MLP neurons of a small language model. Each row is named by its layer, matrix (gate and up: input weights) and neuron, and shows model dimensions 112-303. Each number is 500 + 40 x the weight over its row's rms, rounded and kept within 0 to 999. Numbers have three digits each. A neuron's up and down rows have the sign that makes its largest values positive.
After each neuron's rows, "fires in" lists the words (lower case) most often at its 100 highest values on Wikipedia text that the model never trained on.

L13.gate846:517437387498429485511586540548472540557532464498471556554573571560442563449537536513509496503513524541533545457470516511531488459494508514501460465437560477469532579466471453497503536501443491500487495527520538469470438503515504481524509500499490579470506460587469462428482569515488538500461495529520536548528515496471467466486465427475489494538423462524488436477414519496414467531548454375454475489548441497581458514549502537572429479466476457486380567508525488556577440494519518461511508526613543503501483418481440480595579478480471488468451478512467517475511414448535446391
L13.up846:514512468521421521465477428515550563500432491527488515515549496521477567519545512479422513546503492463464531488496477489467472521461556470540521562484533460525477505533505491447487504571540498437543539459520457428500557486409520534480553476531465466493508511538439455437490477559519548472488474512527410499511526503499448471498487477470445590461416462444599502564561486438456476501481544467462472479559512523446527530539522553455482527591474506577489486476552505550494517420535451422466503509461511482542470514544501590512548519492509546526501542531506473531593462446453487485
fires in: "a"

L9.gate55:485478528432490471588520504511499489482457444507552466445519418456472431548521492470491481532431523491478502533518486540472472462539511521397498477421480526486442478479537528523533498454517497556603477439481481525517524551536496468489492512444520522478527477432464521460515544582398574467494485481525510518519562549491504512535447562469428436441471483528492459543484507543523459539475497514472453542521502474544431564452434564492459484449510476530534467469529567478526508523524599431409528536494477513525473439496534491483441505459464506511472472453513531416457527544495448519
L9.up55:462527529477477531476445507512488567464476515468455456511596441519593464499529487522426446518533509549465506508516499548445501506521558489534521581490513419542511530450468478557601508454515456433587534433484415494502474514518570556437531505490432513481562495531441477545520537536476497594460523498434514460471533533464490466500445469547533418459465538564504516496525485423485510428510452480469427478495541508517519503515496499460497528499466529467485477447520508506516540541532492518497515477461447472523538574483578554489507544503483501464480466531547474493515607497425509534
fires in: "at", "atomic", "atlas", "atlantic"

L2.gate465:464464456464505539510522548492490521465478489454366461513484554552544519479465514453458462491540469547524451487558453478466465512451452516613526534471564486512569499485488554453492468454443501508542489531462490533552514487467500513526449467508562547499504529503479522398487516483421522517488487559458511492500500541521430518588468494549542482569472486545518476510475459539419430506612479558450561485506511504537553449517523522531460544490480485512475564503542409533504460533569504479545520525573482515508492538498409528504501547446498502518535561471464465432447547533544484459
L2.up465:454486429417442503546528523535515498450497513467482458466512564467448480498502546505431470541465414501458506499584502535473473531582499512522512553514440405485507470503491537560495440490496449538453428517470469504522475525475527486460436538491503495491503549540479523423498494532473541549486504493476549526537468523511407508544455518490503494561488490521524431418512407520531469516550469525483472522489498466507527466557495528500474587471437534481493581482506502459476546577429509462479568478539521467527504590580463450595471524496538534499507515507517509443517518531582450566
fires in: "while", "mind", "middle", "mid", "mi", "renewed"

L6.gate153:544439496506518442450513475467500467493503526535500543474531501479481458513488519485469493509564533475465480533453466502496405579481463503545531486425561451516399572425397485424515544469484445459483479503500488548486572522462464542467506526475528645455501563554519431463458531549419584504513473496550432538484520585518566459437462465476482448493552487480446518561512452485457463470529498508469538489532561497497517482500524479507520549495499527497479588486523479527539549499513508483477461501543514516498481448565501481588517504511471456425498484441517531523476501482465478551
L6.up153:501482560557482469465489447528581536457466462447452483504545564604515498507444516510428496574550560502566492523526453490531504573552462447576489498527543530559489439523466510459481555507499516504493506445530496483501524542520455498520566475452430463522485465502495490512479512507558519475413497497523545480415542495513590460455516418540562492408460460493439465497488504478453464516566497451585509505562483560460508491484481526471478457497570520514535499523514556503489518531474506503470579537513456504537516503467473513531517530556534469503469428511497531526467420485578509539
fires in: "first", "most", "as", "main", "also", "a"

L9.gate619:512496495539510468479502541422438545537469451454595538407557487556499560517532413433464524537559432431515423495498502521460496485493482551457477530500539463515566441485492493450523515579453481542519533509452454592556592512448605418460501525535533513540496451503473464465542490553475498424537475545500575507510526469492504500505510479429452531565550559483440499552555533473488528520493534531559492437479474527525540506506519472583520511487465505487545501502495484530543451529530514489530526499475445512540472513510513538566539432453543524494507445478474514485471547525525500510
L9.up619:477465490500465494559496425437504440566454515520479425478496514574473497521506574527538517571620459459576520494524510513503452494481542446484479467524454461550519491460556470526436492525471467524523422508539503497523568471449556523532551536540448531463499405490430545520552484448432526528479546480531489528478502420530497489481518483474469439532489509493420496529508507491492539474498469479497479524469474447452529497493572517496484515497449522506487500536450447489525500537479472568538526560463564532571438544477539472550550515481483611473557567462503475552547516514534496494
fires in: "may", "july", "early", "april", "december", "march"

L8.gate92:498534441412519494448453488600576492507497476529441539491517504501473454488572443544482553558486477573481523500476511508598514452462512438530430526460418528498438475543484465518480564463508581527479513480541513495442485532493551510514465429511426523539534487479492465489485497468517526532469554501546532608519441502533543412484509446544553511553543464475531508508444516478474506586549496470511439536477534536539471488514545499545383527503490553475462492439527528592548454499482490532513492492387565511550563518495453528612526464533531480530559505535530461498493468476545446463
L8.up92:540438494454455450458539502471499527550517546557499494547603552567500529451507481492463479399527525495439407497535470505461490566551454443478496511434513558480449450522466537426545545546500521562510563488475473558483536443473499533527513449515526560517430536515450462499463431580541563495502484512521529535502570454470451516463557497483485474475469565529495486433492457501474487479534434497557486494543519468468500515462505452510506460512456590517504483411495549530486479454482579527445459412506527466468475442532495481504448533517555405566499484505449515424485476471472418522
fires in: "a", "appointed", "accredited"

L3.gate793:484531536510512532564515506579453502564486508456527495581486480499490498467520494517486460463554525506521508486505468471607524537436533499508458566448524511451494557483556453481507508520496477510523519522576450513484536505500519539496516448526581500527575494510495529473496519491462474587582506546488464527536596434502466489493530532504454544540468478550553562509546520537443464524497525525496493477510599417481554524490542460470398527462476491518520508374468570574523465532554554455511469509548482502503490468536517493580571449469496488483481500582495483516509540514517435473
L3.up793:491588461487501513547526477409567520417502404413486541521577536502604458458488488503524512551508480468517514497501488475528488538477478475567506505424555472415482553532490462518496523479490509506509504505559504477476475430454520462564544479581504439464448515501463512506483535511481510525533536528479533532451510509530380577526557490489564463485493454596475455540499555544509498475495457477456470531490456496476486519582524503491481538538581494619527512478484477494521505515516501517484464512393436470562485522521478486459455547457515515470506516533555465502487486542477419425
fires in: "high", "small", "young", "higher", "mount", "smaller"

L8.gate333:501493535553459469589538502393411532538440457509470488477470490500447493458551560579541486474523515497422470457447522550581469527490560587474535548458513546461493514534480494456540507431470425544512527467474507549550531537504504415470615509517550507586501545619442526469496511457514539451559512442486555473468524528505493460519497496480441518518481525478459543556462473495453597472552494496485440463529514529517542460470525531500546506452517510522563564473497463533505580519548488473517514475499498451539491506509512460569431486525443498591526547453499482555487493458526522489
L8.up333:452458394486532483501521473536497497428541487524457429541477537509543462579474537493453536500507494465483530546506490489527510487498449476497488497605482504451458504448472429578514543525462541510510497462563439509463504522480503514562489558458533483437494477438548420517514521471574566563507555475480443503480523504532470518503514449555546503458430536531549438523496547548472481533457487483547489508555544501476505482532474504475523509481510488536522509474508502546489611514441554496491453503564550477542510537526426533429530453479484495487514493533481455524476519520496519507
fires in: "of", "during", "both", "throughout", "early", "these"

L2.gate134:571490513526457493500445530467429530528465476476538453492532524528554564453482522489484505502507467405507479498478512498497524494487507478565551548500466416560508518473425534474491556517504535583503513504525452563494479432502478492507461519487588526530476434486517478514559472502448478532489449425487489502526555489535507484508430532507490462482495483496470470486485473588519429474490451474509528504514518427531560427534456486515555522558487494512383460533638554558558497503487416462531489573530492516479435470561549462481522494447437529505481521539522507552470527484444483468
L2.up134:482502447468455470507476476518502501375453508475546490592593483437419499570555571481423481555504505448475513457504457577477495481480529589487481578538480418528507508424446473542532539548588557521539495499477448499521556482515500500504475500583500506473549515449517453496483442528471523491510454510528543473499573529482484434460536466483518514502510464527566491480511486549457503496476500465458491487482503443554515543489576515463566514507490625474473556525541569510530447572491482475481477499480504490531485526486467540449529484512496577461478454477481468514437554487503542471
fires in: "so", "society", "soviet", "social", "soon", "sound"

L2.gate275:510532492507494527494565500491543549486521531530547448493435512632353528464554480489452543487505525493562504555444518449530486448505508487518497546534551480501473508536493474495611548468475488479497428513539475450474452441499504498494470486527531514538470486554442455479502532460540490515503478497544494545519513503511498509521564554478489548495568481518503547500578489501512465514425569507546476503512515435541483551510485504491519541542413448505503499548497551484471491497552471496473529505475458439472515478494544533477503457457417472494450465572488514476481485550446495554
L2.up275:587518460517503531505512477528486544497472487484539560491550488453504515501501472488506489539485483524507450484515489475495506461416496475511393480471463539503481548507452515509531528546552480468549473439504494520461537541480504425569449489443542500481488477450530509416486480590465503460558471493536483519530497521617551494490477532526468417531530506479506513554485619536466467542485526494512552507430530522523531524571492541503562503425459541532535445455486479516503615509514564563508510471491534467542432462530536454481475463482512525564431506431521519478527470576544475507
fires in: "be", "well", "high", "type", "long", "higher"

L2.gate862:528565540470477457526434555499438481455416509534392488464443462553490531489508508505443444538519471523487422539521465437524537502410545506572424460461504490540491486462482473437468512460489502567472525435460498580553494484507458519477515512600547524504518403543525465521504542523466439518473395541512495520574542560558445458555477515512549495554490531494549526458378478506497404506560503513510566488483477463530566475511463532497474530477595533515464522502533460551564508490507546496481470488438459498442408419420460468533505524549450515565396461507512473483525476560466419472
L2.up862:538595472499478515546463540536425530445424507523489473446475518620499549489518534475463439497518473493521471486542457463513473516497502546509518424507438486550511487549520446501462525510534535528478521515534552511562450511445426496494548482543485559545573534502422470584552501564559514504541446536458454524495484553466557553563523537487507480498428485475503451456492535566553504474504497551505523503486479458486508567508539493505525436512518568502524524479598502505448435475532561500469462548499464486451477454508463579525474492521470471540488525577525473546513529514488512553
fires in: "5", "4", "0", "6", "3"

L2.gate355:423527442538525366512568525520394548513525496496546504505462471396475512499483535506475545537482447525480444439496501494523472541492485444549555459493508543524475480516391478464451477547533540532502552509516477569499508510508531470540482526457568569465486492561495458522588454511432519453467493481516568515491467517538489461425509446496543450490532557474481470533533475552508462490583484498479511512449458471557509519480537559498495524510458552479464511531409491532492528507535481408505514474546494467498566508444501538472505537523481465430466417506505488463484536440492501539
L2.up355:573437519583525502472523549496523513423479510560527520555477472570433536495460523517533559569548467468455450539512515504564364501523509523482565453479472592427431487577451460547495483469522522526440516518524545501466489487437480468512451495459440569460486456483486499519442462562509511512504563471510606459517477479496526483522522425485561471509539496505503409486496486445505491510526482477522500480457512548537461461511527580500466564524422563557563565454522529502501499579434499507469520451545479447503519539547471478527446524523419511525438549469528565564479530551543556536
fires in: "2006", "2005", "1998", "2007", "1999"

L2.gate850:519553449478479463517514557478526532484429501487532504475516473382492560520523428520455431558532434380444505513452492499462478495463483471459487467496509445520488493457539542523480487477459486528527507449510436545475562498460451496432516542502510547507522466522507515523381452439559471546446493523469490528518502524464480471474497518545569556526429524450510498536482406552505446476518495444483524501550557484480558466500469449522475502515499583555401480549544533515523527509484469518487420534492469527568502485501514549491534406549550518498496572488452503455448639523404560510
L2.up850:509548468471481458575528482397551539470473573522545541534486517448495482515506493529503462555528480482495500494487480563496453482481474484495509577486524476539560493460499550467418503510501474529531482500533410478493534562488483539445510479591469492453547469501572552526385493461539441552554494555559477481464495535494475458519495538490543536558545524499531545545479423525508476527474452484552481508456545504538542461520521454532450503480454533503427484561483525466471484533549535490525543552500449553606502540505500527497609447482471487484516544457464520513417564503461522473
fires in: "may", "august", "july", "january", "soviet", "society"

L10.gate214:509471520492549515547410480487399518462477498546557509496496461527459416567552415485489418460516530486514529474544467483555496526557466477580525512471429438470509533510484479496522530547518477595526500437474460552512557517471495522575512537482467385466515514470556558530506465441455548479510544485520482454454522493411536445551461472548503462469469583497388559463492585536440513452513523489447536542552456533455496493543597572430419526531522518503540495485456442502560476475508484494455469490556546449460494506468550497582528504481521540497526498525504481516513548473538493471
L10.up214:498442536505472529489464513524560457514481505505527531560411509519540492560522478503534447458479487525492581550564515456501510515449469549580485584463565463503513504479479495492512385450507504452430419499541467478595476478517399511505555552466474448579522475490432486490462468514516460548455445536420434484554497504494476451487481552491490565485568490543543497616556488470558569443468513482512482496486510526471468552494636472514478457510504513452514554491503524501538427532494582479415484496475514496515521481516417502466523552462458542511487472485533498527573463531535465510
fires in: "and", "or", "he"

L2.gate860:493472553478496392499552546488467435575480490512540490512444564435463543574468564372495473513443496512460519460457494490466529524449446464523506496453450560422509474474450459494491517499488455516561523453517572515496447512490474475499527541488550543511503490560452457460531515554502484485474502507470458600470526515536479444495521510528450536522561467524436498493467513478520442474514524474464443518510464467470515514506490472561453426516473453459439507578520436527526587521519480526533508521561519455537446450454461460468455463537455509444590467464476460487461466444523523522
L2.up860:529492549519485467508555552618408496522482510476495533556443512541486552498495425482463565429444455470467495489469502572485607471504481536518552561542423440443442479532506535453479493513507491480532415507503439516394493499484441523517473492491500489533463535441568493567595562479511482555515533489496534523519444496414479442508493543471496540424590496451554402531548489499505494453477564470492545496555435465511490605533493520480527446485453516428599562485498513538529419532506518546469516504501526531571524461482450500548500502450431521515508589476550460479494583558440494483
fires in: "would", "could", "less", "olsen", "swiss"

L2.gate566:517514493468483493541517487451465492465468560504481439536494463556459513489553468578499465511491524451467469511457430457478405471517502493467502505440508536493513520537522528474427576447465504521541522585551539540404506539485479488522561398503513503575457466479415545595540552516448495559520520508602488465449515454545510562573469419419528490462476495532542506466479547425437489535483450503533524584504518509438529485543446512510416478500467496518485452421501508498477504548536493496473535526540455461471456487490539491539535509548489508537607476502469487491539482526479491469
L2.up566:569588503493515462517565437545477553546444508470448495475509490469507446536528532484594464433507498504485498534485581483485529558512509496552558515520555560495495438463436467530507475493532572455525495538508507516504449486539451550424498537460507460436541514502487491477519544519454510484462517554491499535505496497463445477413436477480526520496616529519557500533419506518492458503534436487513554532497416449539522515506505510494492528440552477490495513518525547608485500491532530508494548511501487520506487517495410488513480559485472572491479506488512477522511466532458472546
fires in: "an", "any", "animator", "animals"

L13.gate987:544536550390441438510563520532527540539437446474525449523438513503478507539483479539474467487542481504432496548550504496520485499450422540518562447559466517489467522546409562502518422400492525522492459479566491492533473490410511499488572526520522496489539492540487468431444483586511528544448606511483509490497519559530522594429513474527544541444422500509487486454461497563485495444520522469507549470542488541548531475495525472566500507537492482506566578479472486496527495462477624465474488486502547510508536561514562466584436551504497514539510463501516531582531445458470594454
L13.up987:505515555489504548551483489483510521508510523533522419521514531497564421545520393496501496554395543544483609467477445435546436481476494505458473530478515524478567433432492522519450538582558532540475484494511525512547480518463528517470462539511524440490513481557594545531509474470510528418467540449487442471587563490515603448465480517476574448438440524533519486448537488487535583433526543465497481523481380490542483543500533398534497470508473456492531494528495455437523546503495516524416528572507490468571533520493490497568481517497475519567489489463525546528474458534527462489
fires in: "he", "she", "women", "and", "they"

L10.gate656:576439455486485467505441476504470488556489536490538474516473442516479463488462472544529495524555453568512496517486499533460504545387528502538442510410559450474473520541492460443512533489499518601469519484527485518499588485501560525498559571518508508480544440522460458504450512497494568473559530553514532497472554540575478533437557535502544559431467554508463500527541463445538471516564506444534486510522621532490512444506468494498509512506476471453486570473435524451501567464496537430496475488419455533499496416515460424509518491490517525530520473498419507449439474502515476445
L10.up656:534455520550499634581504523536460494493475501519498531529491559545515497547493553462528497454439454472540490530478458512559441533543440493473450423488497521541473489470568518531541419544525459453423502537482522478530536519510487514516470459490498516539510439572465502456458527478505504502550552484523436540433498536388517504584477544485478476437442520467472410534481517454462567470522538482554519462502502495476465505553530469446496530558468565439536504477571483423461518521539502524526515464535432497544518511486451493463633538556475472512471521440511469549491500536585538511
fires in: "mf", "4", "3", "11", "df", "0"

L13.gate208:520516427524553503482516460475466519533445536508550461461468475544486543543570444461429399529518512479468515489506466448471526512502539471524534502486534548478508521481443504527494537424510461485494385443449501486484478504512446604464436478501524581490593483493533513425500453517468582538514499450450526448502507501536540485457534499485504529548500480490466457504491530469460493439513474501545536492503528502569559454460576521498557521445497481504479527501499526510513441424526496446484547401440448516496473469479525524531478445471526508565543595510505554434491515434580405526
L13.up208:535468462492532515533518496415573471507531452501593516558515454468500522527540409503457573484537523493469555513482545502494552593498523475520468500517537464532536517491533501481544514533532510512399461472484513497576471514510408468528555543493476550555497485467470476552483436497487476525500513476469479494522513513503410536517472551583472497466571459459513488437453443475504532481486506452511461495472491524505471534524502529467502486521442444421515513465524454481491477484399547528544512481528549457573541480483418472494508536490490483451485573491481475439487414501508478477
fires in: "to", "and", "he", "she"

L6.gate388:465484501452522519599530508497447488533526454498519447458405509478444486528464521514467461547528422460510497456450458502504460444476489488476552457456538535511466457550438495403539508484468528566483517441403457552458538422484534461529510544520580488489514587607462474511470542528524422564569478517462468514528471495506529525458497480497507442502466486508421549577464535563519451522488464500505565468479518536531502423571522482424495539514514545605420462455530505565490459541486527514495463513463507501438498497482558471524471546560486492465576524486478505458569509545449470507
L6.up388:429452559539551467533535471481527487520445477536488509539539539512533529496517569487539452519513516478490535489509549471528501527466450511478467545514504511532503506524557449426465540499398535443483455474514493553581590433467434466557503512413495497495512485479455575508516436503457448419498514473489507560498506507514473460497554468508520497491489506470491445523472442467485454473475415473472500541520518503476573546519474532507498556436600542472483468549463473514509579535554477520473500516526555542543536523531555550572442532558460479389484543510514500582449521518545555457
fires in: "in", "early", "late", "june", "december", "july"

L2.gate517:526493460527519439518488506512452487454492507474488515572577430472575444480509500548520534489467486509499453498475514560484485555406529498546526486456493584462493532484387450441514502455477489543482523526496430531493515523516476509462486518521515508501526445416478506534507423513479478474485536544473527531507521558551506470477547492550520488514451462482520458545423493525464437468501459441480493523506498497495564509546390501506489497462500504525508418468500436516567514473489517465444434440489462490409542481409470528518478512484567556441473555492559488471528534573511434501
L2.up517:489422477462517506586518461531482504453507548447496520546520430503547432545532533542439532524425441441397535508486531579499523540463549536496457525479497541445492554475465482457500487483442480437528498535513444496531475527472473510422521474468531547503533527393459449441449534505505473490455539620442525470583477525472529498541473459558476504561416489531534467492558489476440447511460489512498418512460515559509487529530469488525512422496499479505579421502492501520481533531522537480512478480483427466485546488419537544504527484522581511479479510438513464545477576513490472479
fires in: "at", "atlas", "pair", "air", "aircraft"

L2.gate631:496489495486505465492509447567438520512446526456563369520585423477494531472501518546440452444433530507519509550492524465522475483500565546496561604424480470518540510492517510528482515464442474489493539505591535546533538498479454509521493437509544490537535443466500546528521529494473406471504503475440445458541496493497494427551491529446428481459524585446509455528513514526404491423513461495491555564564513477488521495577502537543522475474450482556518468446526542541509474474618583492438489431543468491489536519580494433496498509503532575511553470460527560529530444552508440522
L2.up631:496557474513433496527514574487520515446418485504494448468451474485556529443445582511528539464427439498523496474417623519608467506513445486507482561465529475528506568436474508580538448534449443518492483567496526513490507533464521468428512559457529556497571461544470485540496506456454506519547444495493533514525491479508508486456466535469523494448480481444484524491509488493460494459564534613509484533409423431511510517558426544477485492477490432507492503522491484497501515446523535474431613519467498397510573499476558450502516480499528570489580370435558508535484472501504506540
fires in: "an", "any"

L9.gate429:486500433442457535532440486529484521497489436482443508481536494505518421410462467469511499553528463491513505460511448468594484437503529460468439500444549566460511478441519482491491489466508516541506548521538538536492471488519499498493490487491473506491531439504476447464549445567415556549487527535431528509500535474514460490404490469471534451488480514528510540500503451588529494497479559528505583517571469500492543492521559459439505567518531519497393463475565458585481451528479537435527467455496454445524482504506486506543497520467508489449506475539485551483507547453550419498
L9.up429:537484551511479466443466427510537550585461488467499461519497495571511419544487461507508475462490529516458458463592508494523524515483512505550524566555502475576439606521519488468486614609541534510528498497510450495572446430502554589553485474512481570441384524444529535470554489542499523568437495491539487507509501461481525534496460441532409576466514473540468514484505448484432514462483501531461570495461469588540399447468484471529443453545523535522507512553544509545487498573473513473469498457488499445497444507423405542450479477515436522501531433499526516513496450553585451506
fires in: "a"

L9.gate361:398500526515505530511614410465499509551466450497437420578457415447510500428500492461509524465506503551400478535509456494491456541511549493443447531506550540482513518513462554504521525485420555499511583508531490478477431516527504531495551477418483599504481501490523445582462519515547488483536511492485639565501489477577510536528439505429476463447513497422516501517420445465500511509503507486491466522480537468455517458508497567547499469555519553500468452437514531515524524587478619455445487488562480481492507553467460505449517530503464549538500415435473588505491465543516440522
L9.up361:598512508448503478494499515491509504474480514457504456447450442476445511559500461490485626482423432457501552512524541391547514520461461506495470492454500532464569463507441560495546482557491409524508500506563548484495453440537477479479410469518566556491517482480445468485457500509477493512498474508523513447518495561555443482508452531482535550525581489475612502456521462496516476506523483526458466545468470539451451518499495524449504502539491484471522467538581550535511473578526546471501521556531456479413477471497443483542524550431494512457468532484562485497569550540453532493
fires in: "an", "animator", "any", "animals"

L3.gate779:593512461494536456570477541479418517540474545477533465448527529485496493518533544528475416547445485519454494442484531489538495536466564487590491488454401488442510451511556450516529481506499418495508512490541467483456458572445467483515506535474549513561458472474523479455477475482484524526508496473461490521500427491492505423497506568419507491442542504490476494465492571391523468520503432476550538577496433486587590517501461486546488545540515484492431487525497485546535560490584528504462463461475462553522469517514498535491540438424468552534485520564483471549461476539464469483
L3.up779:530507441472516505516503539482480515505489510487526508472518618474467519423534482513508518463503541513521561527492596513531516532520526529467532529484500484433435484489516571593527509498431468517483493446537487447557493525511418510535480529489449499544449424506573481507538532524493525547521484397542475505501459457510520487519437530421553470469514448509435474593477463442551500528500485452497512495518482544547493475528461534479562529539516487411543483519446557473525547467502487510386526510512507502562494516544432482530487532543467541522499545535507475449482454529496460450
fires in: "can", "would", "could", "may", "cannot", "mayor"

L9.gate702:524549538515504457485497522521461490509545470447521496488483503479502543476514505538482518530561540533486453493490530454542508494512475551546494500467541558477496460510481481470601478521508498524500515406581420503529550580527530474511561452458590495402491402536511483449468457466521534499500526497462506466532462513507424507429528564524571491497566503493468577589498502483474439398520514517541561502549490537512564509507494503495492460492542550553495452535581517514504526484526552407476459510489540417492497465488426473467470571505518437484537529523519516474466540560529522455
L9.up702:540439523455459529532563527509438472530550474492454579480562508470487533496542594534519516512507440429482530473452523497498490540522557557491506458541554499454509519473567549476549513474502388519517450465592514570483520503511455544444513485462522504491495521508456429554499546506507547477481520467460570459515488491507477499428477487528432567530511507572528471527479525411429467447456483589506483534473478509538547452502562593462580488436597588457535543490494459463489524477525493498586528465551538551435443431523444507435525563508566442439498501497512506470539504536583497525
fires in: "which", "that", "who"

L13.gate575:576475404530527545493490524496504511564478530494554394529461497495596458535547364501434488523547574487508556493486448525416505558521430529517560486498532480465451570504421549538573536508455541509457501525491438486530535518570518482458581547524490590573574496466484488452476502582567486523504483480576545498509499499500562553523476447492465424497530409545470474518449479521453539457465482520524492492508494536562550527446519541566483560502540537554509462490497490512494510548502536498471500461540500569503476448541548527522423486511534495524492517494509474536453489484517493510
L13.up575:540464441473496532532482505487506428521485552493542593437519480555474462547522495569504533442473485460509509499508410533523505521507450517475546468447547522495556446414462517511468482537490479556559427520493514498480481461482515518485461476446433452511481521476502415523477493468532533514515558441512451550597553525498496495467476520500589547426411469508475472530502438469536540456486497482580418536484549481515483487501604505518499459523472472580517550466537542497450537503544501531453504476486560451536465492521565518499569521543508503495496464514522433491499544464502484588
fires in: "goodyear", "she", "he", "mar", "aon"

L3.gate471:537514530462489447453449490510542532480515452536520503445492521499509438456505445538476550562513436496510514463492429481522524511450529456488484526466498585483526463546502514530502527446468464509453514501546480523479496508524496469427480469458528448558505414362463467513463526514497501481469499469433501505569525457491494471439483531498478465480507465452502445471470431469492511465496501470494429521496557447464467495553492515472470538461507497487463485480546551504528477433492504484505505507473547410515481516537488565500460451366517444524494439552528483458514530415502439481
L3.up471:460489535363459471510541487465525469510524449556497506522530525496498419468534440441474463553473479512362478504518445514437531550515460496527525519479516469558451469538467516511466543490442476543466527498573505557440553539525469467458509426489496493501451508493504458515545524476507497478528517564540438548538474498488551489460522533568513451441515489567530437530540515514489523506548505470478486517453573489522505507534448437497489502466472538499460499497551517544540508483528535486518521503484466501486473531534517566469478520469573482433501482522462555473543453450516477469
fires in: "i", "if", "a", "ireland", "iraqi", "iron"

L9.gate274:500553550502478492515511499545483505576508508471500496582464509545480499517514548521461612532469511546514412513558523524501444518568512540512530505498493532475525545503565534424489471461477443501458513463482413500474443504532496452520472412416495498489485541460576565409489473518405568558510530526483538512517525386457419515473495570476528550509394499519447495561481542529484476557497535445469535479501514506541538555554501557506486533538459455540392412486547600514506497445554515483487466534516516419512513535490578575443471545495496582520517536552497543481494571488479497464
L9.up274:433510460556547516571529539436513499472466515523448470504511505518490529542481496390528473521473505521455526487448448569440517558505456481466444503395456460551533503494493509511433496433463528537466516483415455537489552505485566510483456475503487518524477462444456486471483493428467433505434449578500537532436520507536502534484405489453518482501493532509483500458536429423535493471452485505470453528442419385488418467503464508522464495490495398503498561581531496537503537518463494514490493513526550525524475519567501553532461541462512544496520523581493460507524433560508498522
fires in: "to", "mi", "raf"

L10.gate945:480486559481578509520506469481443577439462483500461501519537457553395476495583473516466505525508481498500481519519511454539480463475495488450469522493479473507536499505441506472544504490461455507521481461463530507481589603497506521523475498492588518414485443503525496502529460528438464475501539538530492473522561511486416492520516568544453505524497481451460478476504428531408573506490517554505520459496471501486440570431530552468467523513526568515449537445544427462463570439509536486520442504528499441546532502459452512546487487494525551472522549461523499550488458516573537492
L10.up945:514466445511433530453507470498428457542542474483484560567569505504493569460462566539490532571450505499504515428465500455567483466469514491543458519500517486460446493554449520490429446516513489503452507487513573511524510461468535513522467467544519524495480420490534420529463490480503420468483532459557572448467496464471540448525455556551512468541534479569475446483463406517453473508548481578520540529457482473456531512454551530569525495514500517501489527554414469459512513451526528544531477529522510458520527471483492466519538515503562491428562492437526516523486524458528483487
fires in: "which", "that", "hurricane", "2022"

L9.gate305:506487483457490575517463549508519538487441465527494469584544452558515490510518505449530564513512524505547518544446475561524485483527468536532505515462499483503485513481435422515531455538474454521486498473481484608474489511493498514545501514482484496495469458575481485461477483518530468513542575490459567535408495540483517478457472483549475441539503506512430517513527541438460493586475513417485477474524501503540471467489557579451466459512538490486498480469519509521534493466536506453529419528537492401499561586498486485523525464428506577485508493522427463498539509535506487534
L9.up305:477526521431537571509509503447466465382496514517471418430580500479425484479497537537483533508457477443469558518492531489467487489518458544545462499543515453492525525405493545494493507466524464549474548536538519426501471455504458557483487486435444481474535539495517461502502528479501528527501479425503542462491576519437530441441539515542574464507476491547464462475488487500484497496538559511509440511561484487526487481527535531462491488495474538460538511484477376530472470492517587515519444470531496471502557484506498532495464524467564598569443499554526439519533463562556496557
fires in: "can", "or", "white", "candidates", "must"

L13.gate698:543496440492528513505491492501481483435483501484515493524468438531574477475549520467479549539484477586496537563563611490591487507476486513478479433487537502538452391470479472469592496451434537536496474541580468534557516519537543546478475517530524535467477528551562547424519502507482534538528510508471540440545459549519536534509533613499480479525511453441470579469410499473449539540598404564540574514503416455462554526458570459522509516506580457463539466516454530494507480495478477471457514525533461427516493565511589528544445537438508513482521484491488602476461566414518537505
L13.up698:474527463511478545510488524530558506492612465496521514521414495464542581563510469478499593500520476520510510567434516487485443546494487552498438529452501506537454441467494500436606471439425565461470475480589463489546520576499517532456508537451568421517546449519516514499456453476514441564537506471534473492490474436449467514498504538486482475507508467529465551497450564452489439484512461530493462559508508471386545444534568531475565507565571490454500477531549515548416510523508516495458538502499500505480531536582428506465570506438421481534508451542441482580596463468456464471
fires in: "such", "well", "known"